From a checkpoint of a small transformer trained on Wikipedia: RMSNorm before each block, 4705 steps.
MLP neurons of a small language model. Each row is named by its layer, matrix (down: output weights) and neuron, and shows model dimensions 528-655. Each number is 128 + 24 x the weight over its row's rms, rounded and kept within 0 to 255. Numbers have three digits each.
After each neuron's rows, "raises" lists the tokens whose logits its output raises most directly, leaving later layers aside.

L4.down985:126141137145152125127112138065144156136136180110101128170163090124107132113138091098122116170116142127108122127133099101111092140132122139131138123114147143112172133168115147096136152113135143109120148125109082110118132096132174135094147142167141140189156130144157110115116153119124149119154147118170143124110092119159112114112150144132108134120140135168135138136138145116122106129101
raises: "97", "No", "98", "89", "118"

L4.down2378:113118081105108104118115153125109110098139115155137108092136195097093133119171143135132107109095104122102160150101095169167112168145129114130124129077138119132136099149100109178141117110106145122144141106144138145149126112126128082140118100183093118142144106119109130145155101138130187122097165107142132144144090086146140152126119140139140131120095157121194125094122115120130130087134
raises: "ted ", "ters ", "ter ", "ting ", "te "

L4.down1408:131155132122119126110136153124150110153146138134110143126104107087154076120131127149100114131153090068115074157121148109104135113126124132126111157100137127108160111079161121117161137111128135148164100123105118117119122117115142129180142136114185141146155129167125098152140145166131168149115102097157153099131136132138093130158148132132122147109159143133133115167150128151108142162138
raises: "if ", "despite ", "it", "Despite ", "although "

L4.down2456:128177118170142142113126167142126165139158115130146120142166104107161174169116121131148127122111151126162146077162140146163140132141141112138157161134131147118113083145114109119129121142139086101150137149111157122180110114139084162158124107092144133131178111115078177131152140119122122095136113140075132180146137128180111087148096138137124148133081144201118165147118110173133120127136
raises: "back ", "to ", "across ", "next ", "To "

L4.down129:147124126127147122134121112135141152125136109109176148149115144149125120133083145137154128118119125091160129117122087131167133092139115128093125105117115093143132077075117131132132135091156141158100098112134121133147100166151127165151136150118129149141108124143113147119139106109113144132136152157140100130120106135106129139167153108124114122081127128120106126146096147141103110156156
raises: "ent", "ent ", "ental ", "y ", "atic"

L4.down1624:125121123143172083127094117118177150135122161122149092108117144111134131134121109094123118179130142142127162172130154093185091121133099150124121109137117156162135145103135158120119149122126083188142145173118123130111127148126167108139107177180158089160172140083132117165150121175137165108131088147126106130099113116123080152093118102095101112177093162129131110095079121137085077121147
raises: "196", "|---|---|---|---|---|", "195", ")===", "197"

L4.down2909:094145124079145080091119124147151120135106163125122143138141115120132168136129111114110162174143137155166160127119105120152122131114111096128146088162139166121151148163114150099124141149122139127163109105118102112085074081112187147094136137086115134101142156115151112113164129122173153149119127134165121158117118187135129118108142145106170149164148159122144113097118132125065136138133
raises: "197", "196", "198", ")===", "193"

L4.down121:118073109115152133101120137081098140093135148120123138133117134108129099156136119141152140135092133138102118160089143103159144160090128101112135055117135164133150137123135163151106090171168160123159134126134111136106086101135134111112111147108110154166119130123196099124158118133126096120133158099152179120131099129093101130095121151137142131148146134095142092117151076147121098099135
raises: "(°", "(", "known ", "rum", "(\""

L4.down67:156153101099146153153116095122140138142141073138103095107130094106146099098111110174118129129147120126097128108136140112137121191082123140145129117171125181132133118147123077109119156140148153092121084178090119143147163117115139137120105152154126106121178055145110126100095148071137148142125153127122086121094143090128106140172139134113127173131127130119163142102191116155111157116119
raises: "many ", "every ", "most ", "Succeeded ", "some "

L4.down2341:101134073166107110143145126151150152119109100145148147094128152107137148118117157157121126144101155133096176133133134136080178185158108131160130107130133064142136129116126126090147152126151137126134150074127132101116087073144164148111120152159131139105150097101085113161134089170145056121136110110143190104148090152132146110100149093161113101085107121137174109160129145167157136154166
raises: "er ", "er", "ly ", "est", "ness "

L4.down1022:112170089146100089118113130114135121138141127147104148136114152141171147062111138133136138124114184133113105092168123077134114112123157174102128137106092105189125087107091156077135067136130120107099124120205102137116089124072093136130096154122150126075144134103148124120141183142125072090130136115105168089132116094091098128081122128108120109136083151135144097143101172138115096123172
raises: "er ", "er", "en", "en ", "qu"

L4.down392:142106140121126160117130133175125133070125140117116106109104161125125103142147120155156111101133124090111077158095152104144159143123126146174102139115096144098136120131118114117102163151133148111108138097138125165090117142123152130143109114157132141121092160110128117129169150165075174130076121117142103129110128126197086124113124130157111097115126156115109112147121124140098177152127
raises: "202", "← ", "201", "est", "| "

L4.down979:134128129081112128104120123124116123102134135088185137108125143159088146160138108149103124067142103122136105131129124148142171119133105137177111113122117130109073121099148100130122137083112093143121142118136108109130129186137107124142116102132104110125125105126114120119116170126160154137094088112147121142136179135151115174113106105120144123116114111158149117133102127132142136147091
raises: "ul", "ic ", "ia", "ug", "ust"

L4.down838:104113116126127138094091133124125165168133141136172156139117143128131110117124121147138112090178093115139090138125126164113112135177122117215136156135171124117107139113146132158145165162140124152119136145117130172118173147132114138143128154162151139131129151119093163131083161175148121112100107147095108140154144150145111139119121118125144124151104099139088099142114129143135142099121
raises: "i ", "i", "a ", "to ", "them "

L4.down3063:125141111124152147184105112144068117158197141125164097128135116114145154098122120113119156092165118160151108122171108134132108115109113075092095160096154130109179141153168129161129190085107150138099168146137135089120123177111138132102166123149143115117127131123147129159174112118131121154156120114124102082131146134146114152123122100119147162134125169151097137077157139153117109112119
raises: "1 ", "2 ", "0 ", "& ", "and "

L4.down65:132131160123131105144128131132134166144116127138193103155109088117122134158145088112111109138160130149125114107124134123146142149111145091134146135108111093169120122079140101130118142167120139179101076157123145153149176148081105084131108078067149119164147117093158142131100122119092123112140099123163135131114187121105129147125138105123095115107088150181178129173110121141127120136086
raises: "ie ", "ine ", "ina ", "ia", "ia "

L4.down2879:107109138142130134134161125148089173124106132132155116127142117162148102131165161162135123152123131134115128127179133119131148153096121146109114169140130107148145144105149091167101144120153118124090119157151116106115155149172128171147088165129131134142109122121119141114110084150150137110140119158130142112143181097131116118139129143097083108146135108100118129098128130099096140116129
raises: "ine ", "ines ", "ine", "ines", "ening "

L4.down1651:171081141181157107112158125123121119105132098125170157175143111117100108136101109140131092171117128089141127117136106169152129121084151130144132134101138150133154139124171099078137125118119114097064126179116150138137203147140141154099145136124124092105123123129116116122131142108143133152085106083118118120136171153093099167115108111182143137111111180150097152161144103140137144151122
raises: "ance ", "ling ", "ings", "ant ", "ings "

L4.down626:162143136155137129170120124088131148131095136121126142091142078129128110095122172117103114113131109178141182153149107138131089144157107101128123135124123134115156080124099146127100120129147142109151115140141139152125117107071102177114143117182178096077130117151105140147153116110159102127150132144089109115113096097124153122143133110120139068145117165113124136106127152140149125167071
raises: "to ", "in ", "towards ", "and ", "toward "

L4.down874:150183128101133139129116098124126120149122099160132122157158126158149145161087135146127172106170086137160139101176155122147107105120179128089152121140087113105089131080165105142092131166133140178098142151152140140153151125111110118108107168174148159153092106088117153080084125138107109128117107118160103136129180081147107124137114086105092136133118143128173167162105135116153130140098
raises: "als ", "ine ", "ale ", "ale", "om "

L4.down433:137103125157109132155113120163110159060117151056098105100127120099136146117156164125162134128107116096101171091144115132125121131167120153144133107102103145151129167143123175123138111136154112097158142154096107128152174151107115121121134114097127125141149134136119090093095108119147138118185117153149105155188099159144120114108146142105114129158109108141163139130177125123125129134149
raises: "match ", "contract ", "match", "loan", "loan "

L4.down1692:137127140181064148161145098132140140076151090111098150106164151129140163152134162122132119162115112121140099104134131142145117178147122128088097114112104154152119134125086135132130100164134130128144107136122143140137131126180081143120107100126132145161086151169141099103121075138133150128100109140146069135138128133137140143165104113120164100087135161128140160169143135114136126129109
raises: "31 ", "26 ", "24 ", "1 ", "2 "

L4.down2368:129097120074141109129092102145114133111122123138173123091073137132126132171158167143179136128131127085134113141109117119152145123104114148156120097096126155111123146069123139102116142106115096186148121096081169166147117129145137124150130127114146130101090109116105112157120116126130171087148095121146117091117157152089161122110133130090169131107157154162156082142124121171153124130152
raises: "week", "202", "day", "year", "COVID"

L4.down2754:113140147101158124108167155104111120157117130117114136087113122142140152109146082188111108133110118095146123154129123109107135129119147120143080086134157075132108105186124087156141153089138131116139116141118142107101127124150107100137152139084131156122103097187116112137117136139098134108106126150162146126109102117142139070113187160089157123109158155093131086100150120122140168087136
raises: "life ", "society", "their ", "each", "life"

L4.down693:158111164115134152155130127145155149140165144151155147115126079118130139136150102165090111135114167094147123150156105107169121087127138138133123118170156129105099111153124116129097098151143132140115182096144135127141128118093113113122111176155112120150135112103131099085120137122109148149138134119101095159174151111085144144125102118154145123104119135127117122098111110136112115114122
raises: "of ", ");", "of", ")", "needs "

L4.down2861:155139151134162134126090090141145156111114085127141163105107143131120133094096149132092133151119155148104162138153117163163157107118121124122137124146113114093149100083132122116102137122116137150149159118116132127098113128130147115112143141099150149125121146108152140137146173131101100138128106127135142141148111136106127138108140134123089091167084138117159106088114110135090135091154
raises: "point", "194", "point ", "time", "193"

L4.down618:150151123138132135130120108130161140098130154125137136117140096109120127124104115129131115157092160124163136132134134120111139131108086175176112140127128137087145109113141115126121129141108150110079127115111082115093147089150140134143106119125118142147134100127144127074158097122129118129128164129113139130132177103141115123116123126148122119099132163167104140100130094113101117094126
raises: "date", "date ", "form ", "to ", "er"

L4.down612:123130141138123086159145110121097118120126089154143113127112093153116119123148139161122103129120119133107175149160133163134152111174150163135130102124164185090129130119134120111112120143121072115148147150142092173143121126164164127198071074081125084099127111163163097115087137110060142145148130134122115122114132130129151128132149086095138119110143156109111125089123108106125136121127
raises: "June ", "July ", "200", "December ", "February "

L4.down2333:131108123120100122144182101161105134116100126115130176098097108136132124140168100149145119106159140135145129117113122057111079123111104116147123102132166132148141112146131097146110117162172135128109150116133115130085125142137122135103146111109102126133086092147124147120116142110121158106102131118094098130166178062060155179133140081107136158170165142154119120120158104161156114102127
raises: "5", "1", "0", "2", "3"

L4.down194:156093144083094116084168157147153166108097183171143067120123117143116159139166153132106137148118144149132109173085119147128135093118104123124167150128125161097094109112087148134105147169151096126200165115127159103154145126111169137137178136106140117070166128139140129175093159129099150110123132119122132142167109106103135142148097120103113112096152147116147121119145149128095128094113
raises: "number ", "included ", "available ", "|", "|---|---|---|---|"

L4.down977:165120112102106092082111144175150132103149152160140129109142135139150129162127149118158122136172134096095131122124128125127113212075122110137148117092116151113150099116145134091126130182157149134145122124110131132138117122111142096105141129146184134109135134178165124111116136134127131103166103112187151112130084158104169115088141146155105131128128149112102098147156127147106123176140
raises: "these ", "this ", "remained ", "was ", "continued "

L4.down1320:128122106157091128128107132106111147085114139202136112135138079092084196159109107145161103144127157167095144170130131132082145098179150132118096112116140131134154111135150120118142111156122122085103138111126114144152141062133151089158124131132128121122123113106137104148111121148102180138101086119139115086141153140126120082101133128157118150161122107160116122133150159139112108122169
raises: "episodes ", "consecutive ", "000 ", "seasons ", "times"

L4.down262:152145136129159127120121112152106119165130149101180119123139119119145110115107126119165126134100166100127132103124139140139149160133090117098091128114123123069119089064134119085115135167173123138104148102150148100155073130113126097139116130135157150128060145123130173127104151146111092155139131127091085147090140161139167131122124129145129123156125130132109110093138109114134121133089
raises: "ent ", "ent", "ents ", "ens ", "ast "

L4.down1453:118109071127128101115090162153133149134124109144160118118170124048144156121144119104162111131194067122097164138130131130083136161098114103143110138135111105140119138152184124130118148111149136065127124130084135097094135122111173121125140126149098187135151092104143135160123120142165160121089137098097156136096119157134116156138119153167130119127126167109118168109157119200126134102131
raises: "members ", "member ", "people ", "customers ", "students "

L4.down1372:123096121122137177140115119113181125108108113121157111119122198161140123128134104096136143127105084146140166134161114097123148078132103087118142190122117160089070130077147160116113099086118112108157121140139127141113144153145151142151126118083157099145129104110136117135111123160137120140121104109091156148104146123136092126099143094155161159095132126131112138127109129138131134142093
raises: "up ", "up", "off ", "on ", "Up "

L4.down246:113111149108095084129172099135108200095112129144138140150057161127122137129108161167096093137138120080148140165139111104088110123121129110112138113102111158107144130133127137120110133182147110137164084126114181125140152113135169112108137162082154102115149168152145095142141116123099135113165092099140144137103085166108181107104153099134160108159132135105156096116159137202131113144146
raises: "(", "(\"", "than ", "and ", "="

L4.down2859:136139079131128125166157146108125142135120078098132139126176165088167127114118085132161107142168150112120159110142099110164151087115117144136122108083154119127138145135157132162142133105142122138167117101115112135122137142141128120132100133155130081106149119168155117116173116135165135156136129146150082152115145105141126098140107127118100140110093133156120147116129120122132109117167
raises: "===", "==", "=== ", "== ", ")==="

L4.down1080:125073121122117131150158095068128103129099102179151116101083179136159116087146131174155101145096101169130163111134115114131149091138166138132123131128178099124102136098127123095076124133128113109075122143108133134182112152131147135145157121177143133107137131126122105128100106116152142134129162126118118102146106099115125118180108102130174132122114221129109131137128112124125149145122
raises: "she ", "he ", "a ", "they ", "possible "

L4.down1059:144101130114151106111159147129094117142124129153125117147129180104132088137136092116110139117156148102135155140095171111138122109135073141140086172115139125133109107110157075127116168109103116070124116119119136147127108113123148138145140135102118100116129093088143142146138118137139138110151113147087151132102158122112174118127148121114147120115124115117175126132130162136158106181142
raises: "+", "−", "–", "+ ", "Q "

L4.down222:151154129153106102151093132187176186136139114135186119090135124074147090123149114078115119154130095129113132138123068143116130119137065135128106133146131141137093135123136114103134105101126134108114103166129104100111126105110122101106142101091117153078140129145146187118151100155159148109134121100140135072126113141118117130127116138127148126127083142138136117099094122140144106119118
raises: "date", "date ", "day", "season", "year "

L4.down2920:152077114177132123079161114089162145141123121117131154140104102144150170135110117093102114139153118157147133099132147127140090142135075157109158111130134155152103138123150108119107155133140140128114071109108124131115141126118116132115147130170130147150150077145141116138151090094147129128145067139133127128117177129122114133096093080164138149166111129138122145114132128114145135131139
raises: "of ", "from ", "meaning ", ".) ", "south"

L4.down1340:139127110118138167139078121152127152134132162114160174166124093123150166183123094140158143102150153125160134089153115138137141174141162118125089113097140104122133107150107168142093114078088160140109143159111090093149140122127146144143121181123097156114157153157149114147119138146134158127120158084140125149166099100154128131126139133095085123113162116156138143093131094126130153135132
raises: "existence", "vacancy ", "extinc", "him", "Transliteration"

L4.down883:134106112122171107109128147123126166086089149135122160136128137123119111130107123130142193147094124153111103113109102140154117125138121108114128131087158116122131100104120115103149157138167115116136138119116107135101152156136127072125129113125105139132158078123166142166149102141149140172071134100113128151113117138129113157132144124163130100165103105170131105169053121144090128133110
raises: "ation ", "ed ", "ered ", "ational ", "es "

L4.down1345:105164145135144110139134160150122096099106170117124135094111142109152096153108128066134141134154058154148130142130135104106124105101100100114106117163104106103122137112129108126133131156129105144126138094128128157073126117094138117087111111106177157114127092179141132128124149141125133131106136088127161077104151127161118150074132111145098120173103129129142130081120154154116133136114
raises: "for ", "that ", "with ", "but ", "when "

L4.down1452:088140099115134165148125118181119124165115122131090156136112126086155071090133109102083088141155150130136133143130124110101179078168113124129100104139154162125127102149152158098123110134120135136129137113111145090133115107102110111181112104104097110101136142155108148123171124116106131156121116106103103098122112158129146129107141140112190121113142160105130121117081124139126110119175
raises: "In ", "These ", "Among ", "As ", "During "

L4.down1212:083082169166099119113116124153102106125077130143132095103164133083115118089123156145171133125117131099094138144118112075141149131128153125123100149088105138153154144149123133106150112099176133125144144119120117167146144134109139119153145089147133070080135153125150170146130133108145101129169107121103103128113117075143124080155115097093113167123149119176140107131138119140116124141154
raises: "them ", "their ", "the ", "games ", "rights "

L4.down2078:120136117118144155111092115143131084091124158086134136141105154094141163146121120135142095117150118167142166166156097143126125119159102186114103094125112168113144124151110117125124124153112149178117121134145134183089087185130158110116103142145105127143170157164099113163108140120148127163122139132128091108108107197119139076103149144144103163169119129113105199070115128112106121097164
raises: "==", "She ", "== ", "Despite ", "This "

L4.down207:153129123114105096143140130126133115127154104118140130115124113137153141124094120105100158147148161106122132126094132114130140147186139135165137120121126100134113138119127158140153150180106128126119140147137130126160095157161092132121149141134130128117085164127108100106122137109105167148140109162128161120135104150105124118139145095144124142115138133107097123118096117163147105108149
raises: "own", "own ", "way ", "friends", "father"

L4.down890:179105122129150099120161100157147158156142111124126103112135110145128132159132119147108137104151144127127148145165113131141148136148074105119139128142119144089136150132122136104094117126140120173088129174130126127129148086174167121121134143093107135158131122143123128122141157185100103163087099143125110174116075157121123107108125109123122114122128133166116151109162091105107105084127
raises: "ics ", "ic ", "ic", "ics", "ica "

L4.down546:137107117127118121162142133134137099141125104107090168098106187136120119116156129127109079124120086098178151144083123106142144163145093093163151149144174122187180120137120095165148163108093119137119120109104098124153139125104105130140213083092121097138140125114080133116099113109129165131161126124134129135114135108131100133155171132115133155132118104147113112150150135148145148144113
raises: "sen ", "sson ", "shire ", "'", "its "

L4.down1576:119098108103127125142142097137122155139106140136157107087096129163113094091134091105114126117112104100071108139124134127108098147127143144185090133119112151130126128069097117080131112141162121125107127157109151112149110160156147085158142120139093138117106119162142127089136158140099133125120046136145115097114151092124131147148128135100094122161147122132154088142141132163138134153155
raises: "201", "202", "200", "198", "Role "

L4.down1306:158131130126117147149128100097133094113131106141115128110080139091165077119111142180125150123096171095151125149135125092144135129184135150109105099107143107086115109138079111134101157157127116158158137085126184126110120150080134153108151124129170161113120144135137126126156137129134122140116104065138079129095120144154113109110146094131162090141142110123123149125163130144190174128155
raises: "type ", "influence ", "types ", "== ", "technique "

L4.down2452:129130146103098117153101142111161134137102112104107141144117140145111092113122119153115164162113151126098141129112142144128090131127147143134129117110148110151161150129147113132169138125145150105169105127140144126127115174127094099107147112105157104111152166146167162142154104178127081161145124145085160095118128145181118097136108108082150138094109080139127085142158155111121186113156
raises: "view ", "his ", "reference ", "the ", "their "

L4.down2677:127133161083158140158116087097144113109118132097090095080085121135127129121128124164120127131141113175134128121136076126098140147117101132137130143108112110104120093125094110128090118136093145176145109186106150129096146122143109139142186116107072158105118119149127097175128165141112132102138135109094111154137103121159143135128125149096176166106109119111121153110130108135102149134096
raises: "seasons ", "times ", "times", "season ", "duty "

L4.down1616:121099097095106070130147103153149154124154126158128145153114125122146093103166126132122148139159173121144108127102121096139101145155154152146121083146126149133155157168125150121117118120115130160160107122116125179126087123140153089114108079140106111101083116079139122106104149105153099133144154145141173182150148164147133159141141112161162117107162089119143136141104101173110098128154
raises: "of ", "conscious", "composer", "others", "Railroad"

L4.down968:140109146163114137131093177125113132161148101085133151138167107074131135126134146120150139113123135137084135117101120106148122124162119128103115144138153136108093128145126157127170147185120119131125143122138108121139173148143124120108074121130165102121155121137180159157139119108116140123116077128146097123161091117199120128111155110115164164146130137141100100150104111106128163140144
raises: "ness ", "ity", "ity ", "ism", "ly"

L4.down2263:173129124156133077106170133157135186111124124150148146093118134095143130135138122108129153146111089167102145112108106100150129141097119146119112110152121135113130118120164114137128122163130080112121138147128114108082188126128131134084121109093122124124122123116159141126125146129092140126127106093113080125154117136148134154113116077159084118181117132161083125173067110181127156106161
raises: "ed ", "ists", "es ", "ist ", "ists "

L4.down2880:156096093115143138130138115124185102138116157161145141168145173141149129120114182144130122135115150104143116095157062163133141138170149102160172160117117116163105108107128148113115142098104103100091096074093141125125126110091134161106141154083152165144133127162135124099133158122150171115185163159159108113128134112129132117149114126134110131095102124126152128165127154102111112127116
raises: "he ", "she ", "I ", "you ", "they "

L4.down811:117139115132134151126114100155139111107105141165131128108087134089168075147112108112123109124189092127137137151098117117136136146144118119133122178102132130087174157147134103119117065109096130163130130147094139154143136142120185116138166137138096119115103118152091096146155116135138113145153113110118090096119146151127148111123121136075116128152123139121152095129126085161124154097136
raises: "200", "199", "194", "196", "195"

L4.down787:153104130141140154090115139150064163122115152109137137108100076114094131117105101131148189105113166110119091112146123115139146136091095130141103132138132092142126151129095085148121159131135156124151079119148121126136142101134137151146160068117101131123117128115108149097117161111149092096125125131117115145130114175156134125168109122185137123108127076162122171112165130149135143109098
raises: "from ", "out ", "around ", "including ", "off "

L4.down1966:145147141201117110175079158119106153103173094113191133145162156137128123114094104136108100114119131097127118126126150152111129119118103133097138134111150107102138125157167165103112131130122102102113126102168168106150121115109147107135128142125077102098071117071119127114140093116121144116125117125150137137113169118111133094149125147108148130094135136161153134145125134138154137150122
raises: "Service ", "Authority ", "Office ", "Center ", "Board "

L4.down2260:161129116121142159124097090155164093126120125111083101100091090129119102100117115133163098107173162156128150163159126127107134132126098113149103132106126088108181159182109132084145125071151137159132102127116129142166129122114146126138132100143104094110125145165137143142145133150128092134159168130128153152075050108152108093165144125091116131131152155083114143098100119129094109138172
raises: "A ", "He ", "As ", "When ", "An "

L4.down412:108124116137179104082164119123086103137109130143090123171088108173126173119118094139111136097160126152141106075169089108148154147161161127164145107099119113125104113186168051113126129105147159133127075111128090121099135144137136117154110136124142143147144104113107133136088118126139124103162158124084102157106117128157105118098145132138139106116142150091118133135154145119164113103107
raises: "maintaining ", "completing ", "promoting ", "taking ", "providing "

L4.down515:176144135090114133120125167119142174128161082155131102133129143150135129140105119103104164128137150101171132110105147117113066104123126102121147113157151118140112143103171118120151075093122115140127111133151105108102136078117143121181109114162111178148090111163142143103102123180122122142114128139124146158112124190107116143102141143101101154125168174102146100119139139122181156158125
raises: "other ", "others", "others ", "individuals", "him"

L4.down359:131150123130118124144098164137091126135123144106135101082116137128149156110171110127103135134148149094137121138085167107129161097122126113107121186096107122099149129119167116081111144137149117153096149143127134133106122150105129156119144168111120117101088161104153133128117090086114146134151105075166120117102135135160136174150140136121126083110180140134099121133162125161160078137122
raises: "& ", "industry ", "systems", "and ", "systems "

L4.down2935:157124136114148137091155117129086100140143153145117113126148128136124106127097113120148194109117130169134138102078119152131153125104141084075147147154158127141100110138147113131142112113168133100115123151127143141120105124111151163113116120138150160113185122150165089112116128123141110050121136126098184158139091114117119132117134128069114124141157119133151107113130139089188141146088
raises: "more", "others", "wide", "others ", "ographs "

L4.down459:102119159120096081105117114120129136106156120097144148128169122142135120127131127104100093118154125157139092153108147130160121158093104090139178110097122106136109142119113155131121087139150094167117124150123134106166110108185092142118145136147148167111120145106103120167102118122096102083160136121159145151137155159138166125101137143153109172114180171160127142142156114113127131101114
raises: "ard", "ard ", "ward", "ward ", "wards"

L4.down2631:129113128152083102157143131106139186129132092176163131136134096117085148101130133136195085106129104084117160126121100171131131175129141105160108104106141106147140135148149121112099142116138145125133111129113144097127134134092128142102100112115106150123132129133130102169118118132106117186164182129127082119176184093111116109143128101129117133156158152099109158177153137137136112143161
raises: "new ", "a ", "own ", "monument ", "another "

L4.down250:142111182148146128120126081126140157120116132111123127167126173087103127101135101159102142138128160121133144102158124120115105112093081141130103140145186109098112180144123134102082130109078147121110135148150144119110144094119106140118120111043091125124155143165082117131156142135155125154128200165132116116115138133139097160134122112099134114124106128150131134134109079132092118125123
raises: "Michigan", "California", "Chicago", "Pennsylvania ", "Missouri"

L4.down555:124130098138134160160173151146138125136123121136086112183147127179127120087129126169113096110111075097122083151129155128098095137124160152112103137187099163106126149117120097151134112132153110142147113108108089106159111125087121166114131147158116183144149119111156129142091137104150160114150092161139144161117119158099144141093085144118125146112106120109132088131125112112124145128132
raises: "III ", "VI", "I ", "II", "II "

L4.down1530:105152127146128128183160140152098169145098101127109142110103160121104079159155170136170163103131151141079188148156146132134125153133116100115135162135168123093127122110160141113112105117149152126157125161108091124115155122126111136150113068093133076111155106091105116115124137134119143122169108147124134111123082091145136194133161112112145108107138105125127150128135131115149143113174
raises: "in", "ine ", "to ", "to", "ine"